MLP neurons of a small language model. Each row is named by its layer, matrix (gate and up: input weights; down: output weights) and neuron, and shows model dimensions 170-340. Each number is 500 + 50 x the weight over its row's rms, rounded and kept within 0 to 999. Numbers have three digits each. A neuron's up and down rows have the sign that makes its largest values positive.
A block is one neuron, or neurons of one layer that tend to fire together. Before each block is what it responds to, as a language model described it from the Wikipedia text at the highest values.

Responds to: Person given names
L6.gate552:494461440442451519432449486474490452486409449548581484508497525517563513498627376444557531479540523556516493428518505468512476474496489473428506509549471458559531503604519550457561632483509522540534397532460492462546463552557553545470412543481455474474524472496513563574513489452521561503555573400536516516462501503399475497451571484507534449524550516497551515405445543483538534483441511557420507482502502465525494611576466467460458534408519460559513441481496525538616469493343484471499474529561554385505416565483
L6.up552:462562538510475573457523573462458456582436441535534458497458411513533417526514603492505526585526533543473477426548442465486445465549496424523625577519515492481554467491543559437456517518485443445517533499517567460468536601500539531524531556526524444434539580481404444548543498430514503542539509488378479491437455547556477415490556536579426520514577376480545491445500388480503534482455520476474474500463488503528405507561475524495448504461424454460426456495460542499449474469475430562495488577436472432485435411534
L6.down552:499500409483526541419536676435532513685470479472590470523557446461469511564546606490526524455454510453494510373559400460469467547470421474491546566481465478529467499467535486476478425594464515550514497522497492389518478460487538497495540511526409445388500494425485500564447481509493548557376465500496493441413472583569501442487530497550445538524466472492545507472493442499494561494516562506548467482519470468528557546594540503573565466493470388564430484536500486499432446462531457456440523540567534542484473464524
L6.gate678:552535543432485554446494381532480500456528485547490515508414545498584512551484485445591553516427487506470549566435460507556520475577531454528555539572533473488536506513535513455396432516394539559495470470456501435533489505468529522576476463568472532466525578504532446499443431465429527426500456482482548427403474446454576511462559535490551538546468575561556514447523600507540592532405493500468510556523559499479479488482477521506468566396465485534497350444467548485419518542489527479577500518453524587463498496547
L6.up678:488531410497555351535517456550463496522440525536479599419426364473507505479517516504435466478475481482407528533483503505442498492431482522444572508455526508543412497562499388475498508495464485594494570510513554495489544499487566487524544513563481487559475538539429553508459552472561463517507601453496523532402463501479479469467554484547556532495452519495562575423404579526521450431426503570497500496561438475522420513505455477459515462476544478460399520521529556645451512530479425503481582563531508446512485508524
L6.down678:527505458489485538499505523513490563676552384511501454399592379435533461444497538493515402455460403440542504454530480511521515463540512558547489493540488540467558464508452462466576488517419538397407458483519608523492401489428484504526590516497455451570529535423461460489526470540438515519454527519466407567534526669456448503539546438571518529555487576468498582506536432565491522413485514483566442499464533500455509549509492477395455522483488606561600525565468505443492467492482451527484551589579536474495575521576
L6.gate953:469472478430490555548475609509469502525482491529481577490451555583610477471493489476535553425500546546474471418563477487564500427513552494524451571525560499493478569493525520601364478508551504483460490618599453462501501570469468402445497458467480460490493444505551457492532538473462442424500489400566538489481588410536553402448511490384504482501493433447517536461490490549481451496472528538497508530476525483558599586494488487569436484361425509452439465394449495483461432444465563491565540475564529539535487527514
L6.up953:565567566575466516535544483596657398568438407456515447490492470503437482428420511519474414560557518622528572514499486590445514492507435462547456438506474545527468484503501500542477457506475599443526508504446422519548350589543607497471475549501457525432527564551527487485574511470646443558476537420445480509479500614412554553444483525624562549602455541540536556475478487497504504505505561500470492501557563570505473571531515463566491461450524408488547414447526621466478463483408489546429518495568461499409571517625
L6.down953:421439554532476447484562533549454586415414629489535458456475500487448499487548514511499428445551580498500466448451498416518458486526507586491489577403510480615536437441477510489396464526530497500429455534552508507483413428519527497537486477608511413531490440479402479495492594392465604535460505389477486603476539526627564493464506523492428482539459488508486424519524509581526492531474497458510486490559569478497540469484506515508518514452448555474540585510486511475546491430499432591498537489514565456469430481414
L6.gate1256:473526507418452596433561427413444481571543507496487605536506403509467438514543537449472538512545514546443486437466538509523567487497481431468535561505525488433530473454480514439478446533515508543523441552559544508507509478565393530519529536481525489412577520392443524488515505499501523502635501442499563529444520465444540468495545545586446528530511488475462463536526422471392561537420515599508455544480609426454486489589453548436417465476413505530463378518518418532445480445444520470513542382537487602490483565507
L6.up1256:498505517471476582454482597410535493535512537483480542475532493506501459484493558466469510439500553454469474458451380512492545478500443490421559564423509439499471504539509499497451482591542592367437461410532501447534516533563506545556496493523471544523511509450368486538534407503463466536549434473488555516483433572532496504447555419420536597485488450452492503465462440498548559463546555557498498514471516555451517476559457479473514552483403518585477373494415460488364481415539446494432475459528471604510536484575
L6.down1256:498513603528622533496483550489543464575458485506514564468509407463589473472574438506514504506521490474465483483445506574512383510469434562375506569506570544486514580524520453437441459570530526484395585488554547464541512509469446520568525564486567518462518473452413444548497461574472584470423427574489552485491514576535465500532605546485466507521441505477473559539486507505526580500502459507427485377487461405455487482591530503472478513479401459508471440529445477418453521501533459439544511498590530612409543517502

Responds to: Verb after "it"
L4.gate292:459526479574473492487415460523542527586540584498457540497507550502580539555487438546519516531523559498536506510437560497525479480414637531504409537393548514487582489419409541545496413533494473573520501558552463538479405425523455482461414455497459420503575558576583555509454514486479566495461583467565503462547504483497501495398593607520421518511480407433514483479372441441538569529446433429441446483555535547575579472578492519448506469420560483525527620530550549403474531523495485445432531418477517488424468550470
L4.up292:491557545451455477489495613438470439576566569543532488537436492519500490455442474497505469507586477526515489419497507436435467424418523466546500481472535512474546467511475363512523449434574492455588565453494406450545523550506396477487497480558508494626501476529542470495470431524446520478534507531504482531467423423455448575483451529480488437552523530529461541449508541475411534539498482558513545529431557517498492587563463552498404526491490570381494508505526537507444480477451518496432485634455588523493545448582
L4.down292:593522395539515516490522489457542504558451428533454514441592487469521414420384497506490456507476460506513585480530526547474516461418490501441500438519552569424496476533386475482458561497567470595440546471476512492481519543448498561522459495615497466487500468481501511492559435466432537440427497552449501463546517463472450536565521510581457483452424652637509472561510429471482615469477446497424500491481588559449544548519544497524446468462515424482582500495445544544499487483582484392525474541506481453444457453449
L4.gate500:512507522488436498430515467468520488451523485424448544508535525507492489504528526533581416482504358632515546467486557594463531531467433544477505576480505433451425581569445400458483444444540479462502535480513587534428568459394419481490469564475465507555483579476566522502544420502482521533505450449488486424533496557498517489584481523511539547546446528519510500512443386402430451548431516479492415434565453481562529541398422463459399416493517402487466497609378433525503395473420532494514462506468540463469503519506
L4.up500:462490466532519568469394533507487458464444534489429454489493540541491517506443459555492469495509499513505458589615562469529482615379470537518513520523622485414412557529431462535508526515597464596435494397532465553424489592597457588546494381429578417499568424471574445493455486482520525519550608470483536543556485494517433504450451494559480429519453514523598492519426454420486504442546441500507462446547391542520510561491507449514508537578608494445547484509478407502526532494537463538478463579421564480470558480417
L4.down500:496562535548457546461423537498492488476501511503537474497480553549545474496528503516489488515547452528575567507484489528446474435520543567432461450518500430414490574533431452404433452554483426486545466534508417530580523505453412488456508539423369514516445571489547516458618423457451421510417533590467532513555599451453502541543470448513554563521450580504545489571389415450505424452473530555572502478494443482396561537493526540487519477471362572559449477496491434538504505443421585518504528566454515506537507441576
L4.gate941:458593582513525491525404460413598494503595478462484496433431569485532601530412414525498504495494592558526422517567558546441526464490390464513518499527437529535571580475528456558582417485526471516493463509525500465514582609625388499499500491476473398433580511535471395500511440505402504520472463502553611493498513465483520549549414501555501474541564566520527515544532479457430478472543522554526451462458488527459421527472398482505495580493524444539483439493529528540509448534502473509501561473521517496514559507432
L4.up941:555433519490501552429476510471553554524490452532525551596522460513463535459486515594423509464522589528464509516545433483533510518523674484444390531449460548451523525554462422589591564502485511488576594473512547559547636460509466538514466506500524482534588480518498540521479579506577405521492542453485517526481468457510395587453555549600548499535453494504473526546400471450492637447421572515480549530494497622525530463499591541457524550558523526490491486579496527497497573452467409473378397569535472553415518553512
L4.down941:493549559613426520399543443500559547497545480428437500373514528551497492543504454494551465469447448497551422505473576535509467535489456544492584519518519479532431453523524507472501519511515510617554367475483472588433399462474466500503491506588480461516508529579469467479472415500521502555576526557525561503502473487560560521590497579526472417534453394515447436570484483438503475439438569452507358475499506515412484482532544466397464471485571500536520549478393460477494502541533519556585431507426486578475556480574
L4.gate1027:543520469517490591405532476484462470477517600532427465485515528560491469411523463504562523542480519543506558538431515507512490371523541471596438477559478508524472568510594454500467553565565501465501473577490512513467514480435446467512533450512525376491664551403510494515443544516479452524515519470545487478465531520477552527502530523574470424601504553470471540511404499489533569430506489570553466521481503570503486494509409469543391503430499584478533487547501542524495500461451533458464523501381485530555519498492
L4.up1027:590546448505470494491483351432491445536398530458447545568439504525579468406589593602517525510508432551464466443468533539493487474573513549517450531505530532463511452414556491566516586533555499347501451501493475454417454466417514406471582465413552465459508552445460455443485577521508438484503478474560513485575464396463518501514513601524492402581428497454528458530428477520555497476567486586538546466432461527470441488483517590595574507511456509495537506409437526574555576491548469519522514512546521440530449490515
L4.down1027:420501522514496483481453470522572458485466491513470502467479571443536470499544564475530431539517471532406490522539540421557432549579399527583518425498454554449512543534567477491487560533507436503648471486483448587503482447477440529560417503412505442446420480535439468479465531583478518517419468518433486508544489565483413567515491454486416512433544575391498515476562528592451475466601586597490523537541551490449527451467501524463486520485483523494424482511374458505648492512500502505448478511450476587467522468455

Responds to: Short male first names
L2.gate1138:495442400445452501529484454539405545517506479397534453516563530484472546497579456644567380568518493582481494529485526442519456469454525552480556551554520501567495537599503429550429522480522620446504459489503544481517438509547440549401460499443409427513580559496422490574538462513514409519495489495461472458539577501455539489545467533494504507491556415608508509476578466555501495443445571485486477490516474465493466515442384449527503443612491463565545510461476509590469481438500481453547546432593500471553508418508
L2.up1138:499538573451449509528536549472436503420422509405542469432549500495550586555525460510490588548530524520433465479441535433579516406504528572487443444493545496454494484553463441499463466546636515459574553428632521563530470484599462464488517488544485486457498580540445528512549480394549528539478488532279561572573516442462507498484471549458519441428598544425512501483523446518406522486456483605532439562491455451433426458522499467463535491481404553457496454538560574497512558446527470529609542557550567469468532473468
L2.down1138:555503473464515484534483483497482450585474555463483504451566498408535561459452480486532427516489524501568529476613481515480494521486507491563494559607398522489481467487407495530520518558495495483458533566568544425557512500456531571432503514520381454562561534512527478625565444483510478498644524460527482484504393504477532486484523459501504617414484488464466471458497555493526516503545477599534485477474583506457510435354483567442565500424407481438556432536519487530566516424570545479497525553547539489438426443453

Responds to: Copula after a subject
L6.gate416:558640600501450461430427512487565527525503495519596460530453584407557495458456521475564515542577468561472464521470557500549473594450516523574499532564511443483508474337473513512537436467475526564505512518566465416473556480466456408564529544525454518463485450565582483512480432568490457550470518570507529497490386503534440509503516444509483508451475542527505569523382498483520530580461471480610514478505457486497502484450623482552523526468507550434614546505518416521503449539538554644467505433530506485460441489569
L6.up416:599506535499464439576458492561565496515512525530556521538501510467447433558487475485527470436548476602575474544498552520589514513513440432479525411509464567493486477435602490531418491396520470512463486536435513538506438466450491430516498511473552536524615507545514520509540474560473475500509492532595500511506499534472470501479555487494475488510395543491608520430575493549496535547506564540549457574503528475545527532442531461505572531593523462535508455450472576566476519481436469481446451437501419438488462381484
L6.down416:374370483582554564532564449515505454625481550466470471432481551520488558510504494531487499563531503560425457499436583514460484448547504508516571455609472481442473462492493596490590501494534440552484512495537447500503408494476562478476525495525486563472454546522476488473418446491558495511517440584572548588561461524505546576415496550520421562567511431611440463553466505557435545438454569499567590474490463556496428367496479472611553438455537514540502515473557522435473494533468585452447523426499562530464500537512
L6.gate535:529552457461545560514448414474460506420563477570601510390499529428487501525562459489507545470404434519477528588451508522501502526480458506489535433503433508515434497542518500457501456444548561550463501519445498503604482487538475487412441515484372580535519503558511490549508460446431540562477462388471486534468439564479540576513482464524502552521525505475510585550377573512500497464417456544558568486556579450526489474444499492592474607398473516467412498535475536462499480465535505410498509481416652482403575528427
L6.up535:568506512518527523505567483486486439521551545548567442490610549461665513466539427385511523481428450523522535516470327472425498512543487496434465428526433496495493505506507528535535477517476539554480500546478548451550440462542502555396474538444562564530524535470535529524547434543416364552557577457545474531411299536498441481537416556570520536452467529527526529477378564504514474451513389465583557490503494504508478494492460512518571454623476483508429542499505465432464495503536544504430528532474531469488524573461
L6.down535:450605514487559543512480483532520561438622486462513517505500579475492450422566462472534460432369616456542494505479481507493442523494485555611502480497452432536495495468573555443498408376591647461478525517486541505474481413454534547476571478502501531514496487486472499562490461514453527518506406526476601531504404503573494668479484497494566467419424533479441573564464556513404480520454416541513445540449536527444500444502462524459548520572553500480378417546528560496551542489430454463544549523471545500462479525439
L6.gate696:427499476435490466429541601565486539630609478529478466504541520519565507553501494423463470524461489504474581486472522482517455475496417460455534472489465467443522444480420571573521495515548515545470493541464466505454565512513499454549448489609391510584444630562468412513461439486480455507489502396612502479475413459473478475535467431463549482536426502544496479564547454472474550476447563533589526491482426513526553571529512553515568532493415483443637490441526478557422443562569551473483480494511502502532471567486
L6.up696:501589557502464563535533530479491494463560406505419556529433414530535421514433541456452576551484548442510495458483464511462447516449480545596526549435586460446524435477435544456574404502513593551425495545425592447461533407425528526426574503425559545551510556536415483461465406446510557590519491496491536446570548492474564462514486522512496549563521556657416539496476460446557536364501548528438479572569568527545482611505605461508483423528489525374578566475472381487560549566507507505456527568541490463499529537507
L6.down696:522447524438535529500449534497514514461552549578513563538541568494565440470480482458425574389436548440578509504487508414474497589523468461550506555470442491494434425491587487517474514432489534543485622570542483437539547534480536541494608544436423474397560429522474494509561624464502432448458502502441517545503529504593530501498491554500571456477540513371521450526439478494425519542532580584498507459495527515460470571446491480518564535477591456482503462395502444489508412555410519464464583507517468575483458510543
L6.gate1013:496450526494540506429476492411531525486546528424503443496534549553556578552560524567480561409551542572502474559509533489498586517452414474508529527406483497523510480512625505492507422404434444602507555468476439511514547518624485443467505439573461475449530556532456520440478466478483538551510422472500548553497430566538567514394517497549534505413454491584558591572569582447530464435462575465509454536473565560538440583549521456516469440597528493583393509522485494484532505502538517476544459514447565396525514547386
L6.up1013:495560600516528487492577466470501512542554446469527479415554458512561572479488495495433523470499592532441537465395580486582501493566436481424524372556518535456396466478521435500500388574510564433520477496474484490476393431572542469412453515558595567458472487597518461411502472591507543583538482583476419558498498528451503547520566452579433476495488439443473514584468526492468473455493538604492562502496545506511529555447531428456604492522502590501431522443471501618562521506508526456532496486428509516564444483541
L6.down1013:535500442443556504440538502546484392555549540604401526492515457559506543560610456456552473481426598392526449478530518417486451499553581491475438471476433476476498517518521482456563523505491434542440509553421447543505485532538509498381472458546451430458453475589596493493471532504501534534730465563573502493426404465542535502480537542509386517571447441550487484471451521467498571472420472427479527489540466491541528513401516531545534416548590560434510504496489474528535514554572475506479563517407490518493526395553

Responds to: Surname word-pieces
L4.gate376:536423493544517592455589424457492475400525510493429512524517518457476498536459482522568431592550479534528574522483433539508521608445489377496527550598516461507467517544439497414568504551582424578524460563523487483530505527521479518471459575575444500525509524400579533541448483431462440535577585509446511494420551528412560476432482523513449481575479568459537503514515482571480485567397459559516480441557531558471482414566484558521424465498446489496498471438519447500441498514483547494561384497569462592520447410409
L4.up376:542526489431566501517564494573542454497527483483415520504491418553460499477521527482609404421538477508531455500534526544520454525526521492517405510422532413512453514447446514524532515500427464525482544471600567478526426349520510492444496607446508490495561485448526574467465483507550562507566609493522496574538466515494478533447485475529489503431574523523569546540437531560496502407493577526586543567592488516484387539510527471579647489522517560445525532463486411586442467506513555607532563427421519449461491484477
L4.down376:498510449500533567488525493548451446542630513451500480430559475408459588607422489465566474515488585390539544458514444503414492567486504409485476515442493497484527537489487555502589459494593435477470493531471492490509569478485568566530496547491415495529521543524411520544445493564610535443619594553505519615513502457452495498527464482533399516468547523472413445503548506494525549564432487507496529442451509465444494522566547532582420483528563460486464478511485450470443418602519516546469537456515486439487506513422
L4.gate507:427513549535512510482592451554467500511591485584374560527499518499482519526543522432538498520466577443530527566480490467555634520517481376523539553464489377452497496457367460466610434490403467545604483439515483566405410537577470475410368500486564510444531478432551422425487510493464368491547504518488534455461474496494478458452531489574523510513439443400526541504558460555492468442464493517443496507550522537469546491552451523498530535436493476520587448500562480637523446554473414507537550468525519478460459490470
L4.up507:532513421475412526516568391556552489552565494533522496513490488501415540602476442380546514471468469446493537647519501544499542462479485429524428462502530477452594435500495525540429472517503445529462576474456534456526446448493571589402560438536518460621520532473530509512441527495560525490515526524548487548604447460418545532539435453494520488486529423517402507627465566374473472463519500462542511568549451462437477514429506511570482417528548528534472607485608544515490465571482540556485492500425516461554588465456
L4.down507:534534488521465529557572505497442412492566442498419453436570511569486544527327477477539468522512455495441608512510399511497425500481479463566520540544469477489494473503484538414533437508464508477500520428511566586481485516454466500439538457527430445456570498453496522449425513508545489513539529530489507586571457407400580509600499453458471501476499500475523392537437478502591503471457464440482538516437513502482477400435453487586543437524506545526568580508517503475495485447490513496418498464462534419614561375536
L4.gate720:561489478552546485503597588563495479506573457538438472497448610524431591555523440450510454542439513600528502482470494502446488491507536408557437461502421448590408429374475461521525450454476409502506435465420555501517498522608588430513433444573499442540553530510526497583529568486504481575541505441472434486540516539529418485594505512403444503549498503414545514402532513520377617506566470428507409487498582481524575496480588489531474511521467520468576488470566541451581423485541523507528521459481555497572559487446
L4.up720:478470454560501502444447448542411533462517520451434541448481543490520529467515532530474511598442482536417519447473403483579525462533519460523515449551534535513611516567490485502489454483500474467460414387462460459537366402447555520509544549527506545569518543487496548565493482469532535492517614497467449462475441373437548418565512507438463538556549551485511482448435524490495535497471488447478589430437468512550412555457494514472461509476555373430505527570517434586469416538508498520463551511421537587547501442469
L4.down720:562519490498476452533499527475534501504417489452508484576434423420472494471526489576525619560523464542578561526431499514483487505480365551592427466460570497527456548553580369441423514414504524534491589475585464514472517391532434519460480546610435492628398462589531435478535514491455424496586450461467507559448471484600539527519555536449524462571517464578606410629459457526509503501608461489501521541417432464457556512519462470494486520472465437475498523478512491506402517550464485467500500408467580479449528467452
L4.gate1100:554532436578484511571503543477511521427507529367492501492500538572430502413462473487503433418490493466540480502483434460501504521526443462507488461506471578508529412508469432569479559572567427575450574467437512476442614478510485532495527519444544545580511515564528471516461561466440540497527607487567473486479519489496477559504359554440504499534542528554525515622479536491452478487467503476463493535511438478508426497508455467523618491518466435476567469538474518590520480536512437504494465574482590501457549510497
L4.up1100:460510501432589453503494491486448540513512513519488553475499459462542502415500469437512484502497537596490514449433494578508505493498395468516472440444499485412562570494588568494555497574525411488505488644537544484495545460500549553436504498475439502532453492465443480360493565436481558558471485589446441490503588443456582540410523433507547523516583525407500596568578501488491565591589445426481456440645459536546482486472460471497549472583559521370445491537427476559566446489462479417426475530456460422500563490472
L4.down1100:481505477458575528516505449475481532425502530463497544549423550493450486491451473464512556421523433501508435539481503587455520503512605512539433546431484401513521446501563468481461442509441439564533480498533442467501519551527561544438616566526537486506503423570495570424408620569489501439701514483521573572456415496574488541527528386500531512573549420510493529439552506478470487497473480504550533460493499612470526535485448520509518602478525554444537552443566479499470538527562540512532524452448451550533452503489